MLP neurons of a small language model. Each row is named by its layer, matrix (down: output weights) and neuron, and shows model dimensions 128-255. Each number is 128 + 24 x the weight over its row's rms, rounded and kept within 0 to 255. Numbers have three digits each.
A block is one neuron, or neurons of one layer that tend to fire together. After each block is what it responds to, as a language model described it from the Wikipedia text at the highest values.

L4.down109:113132104141101135128085142101168145129134113105109094109142094131153156135117103103116105117130131129157132149122104135096131158142150090119115111110105112174145117143039124105096153132137118127131116127125116142124150144125139177134045132150094140124130125140110118116159119153148155130152120138172156137157118118149144081127112116098124156141142159147158097191135153147129153085137
L4.down283:132156166161070114174102168095162140113118157163144161137125153154149161085146092124109126133143174058117129142109117145148131118115156115113153087149103163127138131059190162090111127134095148106073149116094116110120135098120106143127147087134134173135141083110111095134149111122141150155139118134132100162138137127074141131149117153102156168121157108093140138141100129083107129148079
L4.down338:129163131130132094148080098136148173087127145091145162149155112136092120097140118114122138100116114121142124126153121168153084154136085116134109118100113110113091111155147144131142123131152114141148065180146092132123149163110134144153148099148086148132093111134146072145163126123143116136118138102131143088152102111147137102131157140119078111180104162127150133162151130122125103112152
L4.down360:118126106136167113139129122139110118141114126149133142121143154117104123111178137135139121139099083159134105130153124102086106119095143141104132115141173145141101121141124117132117172163089109123113162135143118150136146132112131138152104133148162077108118133140123137089120147121151091153117125130126149114139095118109168162168153086126104137140112091127164113128145120135122102122127
L4.down645:097140128116145150130145121157117141166069130119108121158138139125120150114118125104144140135115117107106132096158132112111150141153121144138128107112148094087134113137123117128168141173143118105127123125151168128144144146122161151128129153112151113122121118134120107122114119150111143112123105109157112140076145093100116148163168255154150127149120155124080125139143140121144115100113
L4.down741:141167109133132114139135182119151143118140103123176123076147107082091162143106105121084127090113139092120123158121136142160152108115150124134087083109080154151136131133132143121107102086156151162154109123133121122108104131115128139139132141176126095098073127122120172147133140102123142152138139120126116116098078142139122111130155079095131119147123148093102156136135090086112155114089
L4.down807:114118126120158136124101124112111148116144141127132117123102112179115133169128150136166105056139140140117142133156102140122095126119130167159132109103145099140152107115126127126163178139122112117119057156105093151172133111153116072083133103121105124169143153133114176148140154130087116091148164177104113153106136102154160103096122088148111138162107133156153119126133122111082128172130
L4.down833:137144142124091138118132140099077108127115122166160094084113099099151136104111159116136093117142156106135159131152143132030150141122081129117126099120112103130133124181120165163137172102099132109132119137112145130175116137142133180094134125160183137170142149126125081112126160131089161135108116150145078126126116161098121138107124091097132109125175106144139102135180140136118128166129
Description: The final |--- segment of a markdown table's separator row, and the opening piece of a word split into fragments, such as ill(ustrator), tur(n), im(plant).

L11.down520:121109158132108109161172170145123083072155145130108088140103105124092145164132074136156152154111132129116149146108117127125126084095173124143109150138154153105113137115125105127098112124120105139133143158133115142111147117094130136111113133132089134136121127122125108127134177179153156124097112107134138107135132160144125150107111101117148124127126180141132116115133123121135146164134
Description: Word fragments mid-word (str in struggles, ul in stimulus, ir in birth), markdown table separator cells, and openers like United, In 1807.

L5.down115:172104092122141113123135104086113136093136104134099090127114146113149108091111119138113109118137108140148146141100144115175128133147101146151120108126109075143124138081117167122128155159087163139100165161155094133134137112136154107113076113118121113117115114190166127125110111149119122100113101131129119125129085141104109088150128167150144137095156147097103123164125152148135138155169
L5.down136:151143116142116124171101143132121138107106106095104152135083118134199163121110092103105097119103117146190103142114125113150118109109160122116107123124153081158125133133057191135160125092156139142137094179138134140153127120166121153114138156143104095142126112092122103124129157144105121089128145137125129125156130144081141111165163153133182157143130147117157163135091140120152147117101
L5.down166:130104095122130145123121141154185115122131093098127121124080145118138117097137106096144151125138120101130109144117146100171125170104149132142163081129143133111079139133110167132110134142140129078078100190148113171116106137127137119083148160113124170132117168118179089116122131150144112119144133161099121123119137119167133123140139169122101152146080134114091156103139136100132123108150
L5.down181:109154120104136114133144158135115143124102127138118152099114136107122093154111141131118099125113143103129105152073176116133137139095165127136155104157112106160089124120106125110117122150137122091087097160133137166092138111186164123180145139121107128158136139156169121131149127147128140072108162124075133106053130104119143094116119104127100120127112145090168098136125138147098142138130
L5.down876:142116116161139132134145092109141146113118109090123125072138103146156140101116087147091116126091081076121092133120109163129106180167097135155117150150117116137091126103077157141084085129149115134130128101133119124153115106142111120156156124105121086144158144135092093107149118120168128160119146127113093142103133165147156146157114093107108134138136132140117134151109129121134121118145
L5.down886:155110145138117122096173128115088120133143124139085152115093182115122154125132074145101108160100135168129130110153120118139115144117150181143097137114113117149105123128116134133122135125136090059109141134148161125120111115160133097105079163081132126129096137156105141149108138145152164135154137136143148142114094169142113167115107140160123182097124112054116129081112160142187113152140
L5.down911:128106154091111145109102115099165142125095138165183126096144099129170128187097161098129142107132166171164099150151119108145152135125119135125114151120104128152119127138162132127102155132107170134112131140109083120124137165132123172131128171099157143117103112110130120136144114121148140079164120131128096103129123127103161138170189153120121127154153117117132085160119152122104104096144
L5.down1010:138089129108160109128077148122114101114117129117126120145114104089130144113138130048153149143167161148096146132108134109099106113113091142160099134154121115123164121112109124113082126078139145135096128146148135107095112126110105145116106113126128168108129158108131125120160154146179162111128179121102121131160104098137115106095181122121130118116147101105093129095133109110117139113124
Description: Commas separating thousands in numbers (£25,000, $29,286), plus short vowel pieces inside words or names like Sub-si-diaries, fi-res, Sh-it-eta.

L5.down14:146112078097120079107134140094128131116123106125137157142156150114132111150155141137124113143147068129126134115149141038126106122155099148106134122136144123109175127121098150107092110129149117111131126086112146112160171131122115132142136134065100105156053148151085145116094157121129108142049109141153127145108140154145108141139096103188145150124134110179157135150144126167133129137127
L5.down388:113122140150082161126132155102160130111145131118097096144125097122136133108084155119147117109110134079113140109162115136125155172142116109142161116058173138102146121106137145114168107095167137119149131161129162134128152137111121089159129097119124155125157158140089117121132124113087120158081108139138134117106136151117097127118158232103135135122132160167179131130154130128097158119139
L5.down480:075120161144075120135121132117137140159119146118135107114185080080163140112090143107110113135126149131151139093161113156134130098152142091138126107118117171130108147145124160152154142108129127140124140150079153181142099137083126170145134132133120114124155081112115129115114114114136168100127128179137063103153128115154116123147124131115149133114139133133145155122114093151117134186095
L5.down549:112104147103098109141092146124170131161126110087136099128164181124128138150131105129144117141135132120121126172122144095107165149140133135117102111108124138122132141090133194125148123115111116170165178132145192119170102090156100130173102127135158126131149071091104094157109134118135135141143048141161139119128117027129143155119094177148157100117128122164141183130104128121105114101125
L5.down562:125160157185132120115170136131119155113112142126115102161150105117117151147093163140151158119128101139148127123181105145175152156130098138143139119129136102132131108106141128070073121152128133129119138146136130092124163169139138118138139095150111127138094097140146143112109107137118122132099111160123149108101150138132125134101121197135148129109141137120144106136135144116134128124123
L5.down685:127142105210097086160111151141154146116065151129127173135121155121071110093119144130118150126127078154174112093135127127160125134136122107112152173152153144143113157153134152100088100097100119117094158074154086108140186154124129113158103108109135129129130173148146164101105108149113141162111138138158104128117109126118083140110077131105149134128146100138126152141120147137149076140130
L5.down689:118113142096103145130160155113130143120131154095127139122114117136185123113167113147108118115084092160108135128186122146093125141156128132134137116134156094116104088092070085134098145134124135122140166132149102172127124139145138157133139188121119109132077131109154138118116127123140131064138144126160066139095154088092121135136100101157106172146123148147128120110118164150113160123139
L5.down829:106109179123098151144160160147146137178133103090106104089154160150139097139079157094127162115133103112144155153160140103097136105082089105153107123114103112129134159100079150090166101128130110129168093159138131130151057091101115123113129110095136149134091187149113154118154173131121096132166124099163138110131174102122098151101137177140141177112104121144140097107101129093142110142086
Description: Responds to the later |--- cells of markdown table divider rows, especially election results tables, and to the mid-word piece "ac" (actor, Academy, Pacific, impact).

L5.down103:118130093147153108099116122115085079133144113090078147133147179112133124099125116142089138113159147141153116124121117118101129151166114150148127134100154107121135118173126124156131155142150180119139111135120131109106153111102138148117121114100076126095113110124130088140130169137132136118160141133122129115192158179130124133133163155136128159092098108137125085131105113117160104155131
L5.down150:149140157108155123059148151053111093103136136112119127109187163148086154125127138171158197119142085112114100088136130101104134112152150118125120095145141124122163141117104094135130106116164115096140140144136121155088101136142128097155069129111125142132105141142145110134131106135172090122126130104138160132128112140146129123186115157118132076144113148152120153088166131125095120172168
L5.down328:140134103172129135128075144129105147115167161114122184149101158141079132142147137106097109129123132121107108130156115071088113123134071106128107157187126113092197052149122136139166115108121113136129132128174098124132109134139118120146114101124168152138093072125124108085126128141155129137104133144155104093122127145122155157118135066174123133098078117147104150131133091129156144147121
L5.down351:135133128084105126128120143071139146087152138160087101166090184144097121117104118160108142135125128114111160135101153173160125104090141142116095148130120108137154130158162090172132142167124140162118151140143128099137146081134131101115134163130147119145140139139136100113108161131126113123136079140126146109116099148124134104114154104149120134092148132147178196102118156098109156130128
L5.down429:078106167151136133119148096094155174114114103139113143135141135124160109106112131121151110148145106130120122063109090120106138101109099094123095088114142159134132110138155115155130145120102101155128152172082121091140120137094139154126156136132131145153136095121149164152104138142143153103158131148105141107130121097138129149154130058104096150147175121139108173112147087172139165155113
L5.down622:149136121111140088139149133110104141107158161148091163133138115143137128146159138139152132129137135130128139100117117155144080161119107115140129161177145117132127118148094132159094110124113154121107151142134148103147095140102145139153136128138091114132089149105150143140155127122104168104097079128123117096124134138148095158171144103144098128140118112108144156117125148122102148106153
L5.down894:175146111137145084161144111074128087144142131144132113104127128107107124162136122133131164109113125135160131157112101170156101134141140117150144115147087128087154119134089163111138079111175116133127137112143083107154147129108146114143125098116130113135078104085120172103127115123156170134163085136142132088191153155139166141112129144119089156083128147133093124118119127158116123092152
L5.down1011:147157106174120097137119154124080123131148135107138125131160114100112111096089122143138105125130106116133107121104171156159123135118099119155123154146140134133136116139132136091201123116113121086154136087201186123093108123104154174105146106173131126140121136105124132139146140124143121141087105121143113143149169129098103134147155117109139105143154152144133101127123127122113108092112
Description: Single vowel or short vowel-cluster pieces inside common words split into fragments, e.g. ea in each, a in weather, e in weeks.

L4.down5:147121105162128119123145128077114179114147113174161136129114147158108101111112149108131111121125104122115114162109118102116114135152110138151107116139070110141139099093147114109157146132139126102118119156095152134108122081136112087173169138101121075135171103149119155100132120117114145144143177155114126101166081157130167101119114127097118129100122126136166154128124121131104127154147
L4.down168:145134112126160188162131095139108151111145112131153081125123116108146089126150139155120110075094111117101093114105138103151154117130113141148159125161116156128150109174126161105099155133105154128092154093124137151125127143134152141117117139104121121179139131167118111084130119105139129150142163123127184153140098157129112134167134110176108103095080163111134115142116107111147120122133
L4.down341:159106128137120116096109142105113086126162125130103140121145091139136110115107127128147117121148116125107093075148078178130121134110167148099123146159164145112111108137101138138121157102148154143134091182099117144129127099145163130138097137162108127170162116159126128136119116138063100138078084130124123152102169142138111154134090129159097129143143086117153169119152142103113123122153
L4.down463:154148153132113119129132149129117132119172164079138136116140137097117158120068130122084103158133121157189109126077151113099144133151153130164112137148140069136148130135110130136113145120158172113099096135104141118142113121100144126149163105112117109157131127142086118117116120082114124137143093169130109124094126145142116128128132187119094149159104129144142142082104119099143145161157
L4.down529:155102154173114117113175121111111183133123143102111135145125159110129153146136178128133138150140119082083104139153125093143174121093166139143143127135102113119142088145138141148111139137210144129122113103121144093136108130112131120107117143110148118118114136145124160135140149149112162150112101147145078085119158129140109115140101076109110135106165102169162146163142131144095106134129
L4.down572:134097145146115156099097111122088105112123122148125128141129139108151124128142117099156139145121142090139112135108123161196148170105110124117137143121137141150122121157152164128111182138132099128121120117113129169133102126121152107130099112153149101150090111111153160126144122122129163145082125111151148117127108111114129103098132108139084121159070103155101100108157121105084130118115
L4.down977:120122151142125131116106145072097128134149154125092127092137105124135102138132162075179148128150166121167117150141135151157150108104125138160132111140147109145168139121090138094107132113140145092145147074131133148146128149167099120144119162142135114141124151121134129133147124156144131151075123128163113125142123128155114119163108074143110117157134152127124152072104113190094072134164
L4.down985:143118110130166108158146104096111110122166082116097152120073115112151124144130139137124136160131171125097108108141102120178142116084148150140160153138107105122112094150158133141131116129139114140137146085072127114124134097115169107129103140102127098160137090140121083123139175165084105110118150123158144174119096131140114092124119216129102167131131159127098152105129121118116143129180
Description: Accented or non-ASCII letter bytes within foreign names and words, such as É in Élan, Ö in Özgür, ô in Côte; sometimes plain word pieces like oc in occupied or ea in each.

L4.down48:134143170123106129136085148122143084121135113132149108129126167128106130104135158114128101128080081133115149170146136129126113141118133120111122137119133153127155142093124119139172151123141133122158136169108120166170105127111176123120157105117141101110146169074122121135127133098100135143077093105136141131162142123120165165109111105128108128134163113129131114075105166163165136122100
L4.down56:087135072119164138110117091094139123148112133164169142112167139123141149144104121129086120121173155130145132166160146115145154121072134112109116123173116136079147104123142100124193131119118106114107109098120121124156159160150136128097124132154159124128088089157089120166117137127130132140119167112155142140157098130072087113154109147150142131078127082116129164134089135117126097139118
L4.down385:110157173138122134104105129134099149152141098123138138146155094105089118120100126158120146111126105133114123120090165124137109096164153086115124109155145159168130134175156123127139165119177099130115136137130184093118116126140128149167140101108085126118129111119133110135100133150111113129116120098113159122137150161125106140128177084154128117140125116065095108157084123152088153162103
L4.down387:114139086091132133119169112107124116127124114119136093176148112123174143125134154099112117143094168120117129114113063126162166121092106161141070145156107118143147115132147148112113139092131127110146133153145149150112149109089127168086102138119147159151147130151139147144096099117127118156124142117076154106100149195149123178163155156196106157150098138117104119121168109109125135091101
L4.down548:100169161115107125142100102134127115128157138083153136159092101118105135082099117110096145141106158102174136147111047101131144107114196141096136081111096143130154139114118106117127144136136115153118147151099108114135107122114118118163164126130137160130117143107138153131132104105113111085116162108097069140117117133115082156118128171114121104140131129163104100149163124104145161149124
L4.down557:124134102100174108135134158091135154183120143134162165122138130128141119157095128133150105141178153152100100129121151130110128112127158100115120144120125131107127129147112153096149134146108111102109146144089111148149110160051150156148116113131117159120099153120140100099129136112091114137131121147134126102127146132133133133149124253162164108112105112114136141103103086131083105137115
L4.down759:140174141102172109124142121113095162121105158157167173151106112108124133126073092104108164131162119112155127140128111155097103099159098133156134134135136107125119112138109116119110115134111089132101117141093152100123140108100121157126132088127141110096173118123128120142161078092164140128093108097131177122141118122084140123157106147153113131148095133129133186161132108098100135110095
L4.down814:164131164144110082179168135114112141114137146102154120105131133170095135114144081100100126107148088136125139161089163157156108114123124074116110119130127130122124110184081140131141122166108130154103136144116122105151109138135144111087124084097138135136149130121115161109124079102084123143122120150150146109104109145103138150179144169123142103159140130098105154158142140090133112140134
Description: Line-initial dash bullets and field separators in infobox-style lists, especially after Time zone lines (Summer, ZIP Code), plus table pipes, colons, list-ending breaks, and some mid-word fragments.

L11.down417:108081134102163108159074143090161159092115135114118115093138133119164117132109083107112128133169127158119151110170138103165168173156142111134076079114106118121122116098159133142132099113169095121131145128130124143130103140120144183109186169139115107180133148151134105131126095159117135136087086126147126120136120136129156117129132200151137156140143099101118144151119123128108152109130
Description: Word pieces inside longer words, especially before a final -y (comp-an-y, com-ed-y, constitu-enc-y, ex-c-ellent), plus "$" opening money amounts or LaTeX math.

L11.down320:192128130147135131097139120114104150111102168164145137133121143159130137105101125134119107139138122093111131146130160166090181119152118081091145173103116162125088109135154110121098114137168132121098143150123074152154089137129175143124154140162118103168117114141158134114096125131144123134140127091134127132129098141155146132154092068119134117091188127157088141172119087162081132139158
Description: Word-piece continuations after "sp" (sp-ar-ked, sp-ear-s), prepositions or articles before a noun phrase (at, in, a), and list dashes in area/population stats.

L5.down208:112140117148142077084122130159114186150115101128157117122120148132098081101107140130122154134119103146140111154089139104128146095125175091110125135108132116134119126137103138106132164084108068091139173154100096152159116113151117140165135097121100122115141138103114085117127115141114138165156165131143137110100189084129138125149109084110133137063111137153136154155121111102152148092095
L5.down348:147120160127126121118120125120174086114126112136098084101141181137120183151182117103136091108129103112118098145120088129134172134104169120131110143142127119110163173111120133145103165122152109164088116119140170115153126082124093135141167148105101157145105130128156117154098116106191124139127118095163146094129138141081109155131153127137118144108121106146099142158120115076167104128117
L5.down533:150167165150123110114114141127170145090168133182085121109130095169098142097127098086123148163164168141119106165164142134101125144152122109111110113108099139121101125165116129120130116096112126127092151095135152149124071154151155127152134122135103166112091134171119161169129115114132152115116121103088115114122111150154118139171134152144116120170118171147139143166171100113176117180111
L5.down683:125133084102133131152151166138156136182160127117081128132131150124097140120118125164122113130123118141097141130144111156131140152136129125100121165095146094142109110147116102108162112093150123158123108139103125122138095121150122066147138101103145076091154170142132126126112113141142155104105080130107188094108153138121081167135116183098147134109129134048096132162116134113114126144146
L5.down717:114126157119127102184123168125136131135134077123154115125105134121143162092135095130118085133142181098138121123148101120131090121103119118126141115080155099078121124131117133106150138113152141175070171111136142159147093110100125123126124108146113127175116109149096141147132141141134126149144140134104126185130183134137140158106146179137100103136111105163096173077113123136129134090142
L5.down836:117122150086073109077141110174136126148147123110122131140133143137136100081119140078104118145119112125129100115132140131107124117094129086102097130143171181148130130147144152122159177155107079092113182115152166123175121147144142145142123115107086162110136111101088129151136106148138125117190151108099142120106164122143115109141117178135114095088135140084121181161150140142153139123137
L5.down930:171091126087114119140168124165112159123119102127130130133127126149084107160114145131112101116145079131129087148113160136132164164125123112131110133117089155130113105106163147125128135122139095133113149141120143121177081140092107133144129107108125174157130133134117149126116132131181157171153082121143135090121165109107174151168099152154144083075078101108148175137115126164133088094135
L5.down959:091121157133109135153113179119108104132119113118102133127116141139137131127077088116149152126137152136111156124181157093154135113092132095085130123091165141150092126112087143140182143147172119133119132128149143129121116125103169089167159145140130149120102133105141124151121118129116148183123121100131134130127185132118107145131127240145123135153143127128141123117100136149116153093114
Description: Markup tokens at the start of a line: "- " bullets in infobox key–value lists (Country, State, ZIP Code), and "==" or "===" section-heading markers.

L4.down69:113141122089165113123131174136140126108125135133133167126148116125117129138116115139122142119130128115136136127106116132138143107128132176150134146157116136165148139137106109123122128102121107114121125138115124121144144135119133125072141120129149149125064110121131126129157128128104117147154132150121176136103164103107114142165130255158107087104097145111134102124106159089082104133135
L4.down148:120103116104151145133141086115122078161115080073143116119074165077198095152134114122138127115110102114124102076160143151104116173103095144129130111127167130097119111130149136081166131126140141138140146100148137136095165118121136142125144116173109118143130119134150151132135139142149088129103127147089162094100129179090131136113115115081121164133130154122098117100103113101158152154144
L4.down274:113097126125168196144121126120157109118147174088104135124117109116138164086091118101124151149075147119164121139138130099132123151079124138121128128144142100129106153143094084160098132135127134120151105146139148154114124138119144085116142139159127132111147148105171125123147113151163125147104131111098108128130144132146117160124113171123144149124189146171138117119092130081140133107126
L4.down368:133086141158150117078121112115136146119153097108101120173117159129120148126095099151134131095166154096137127114157178119146156137113123142184160167139118121110123138105140126159120129147145113139156113143140149146125109119132142164127094111120109127123172108125145123090150116131145156136152203155118144120164135160124124144130119125070141117128149134127161156119158131113138111139099
L4.down516:125135107115119145125104097115154139118121116108141138143134122115132112094110144118147171079131116125170141128144174164092133138128152163133118116145141151141162136132116148133165074109109138121051134071152086094115115130124135125137133137127138137101117109137137089131163144128151106173062141118126124136134147129137142093168136128130137140109174108091143128133134142130073150132119
L4.down757:122113137134139135130134144152156138108163197172134096102114126106109105094125127133077102080148146088125134136101161125138099099177168144111124103132109155125114172100099102127183137139128149120142153086130157082103132121090136102116122151130188127157119116134122150160132110172141137097127088114102157112095151109143133131138131201122116120133129110092139158113099129104173125155093
L4.down932:125119116156121155159122135131141097140105163133118080132122143137107195115097085165133172165166093144158082117109194094152129091114136081116113122143094196161100180156109111135108132122155147090156128113111142177126142128157144100124122120116100091128109108123154140126117143171134134102131131114122129104141144159166150137091150151142150154189090061131130149133087127138105090109144
L4.down945:118111113141109157118112126085130126088149147135135114127092148099111085117098112151124143108114137152136111156139131122191137162107130131095147162136149123102177122079083132117134164081149122114116121169162121126137131109144102154139134157098133140120139117091137085123118118146179138176117109128093132106086091123134113141148120153134137095123117149120166165116113108102132148126114
Description: Fragments inside longer words, especially em in academy, academic, cinemas, problems, plus enc and ex, and thousands-separator commas in figures like £30,000 or 5,346.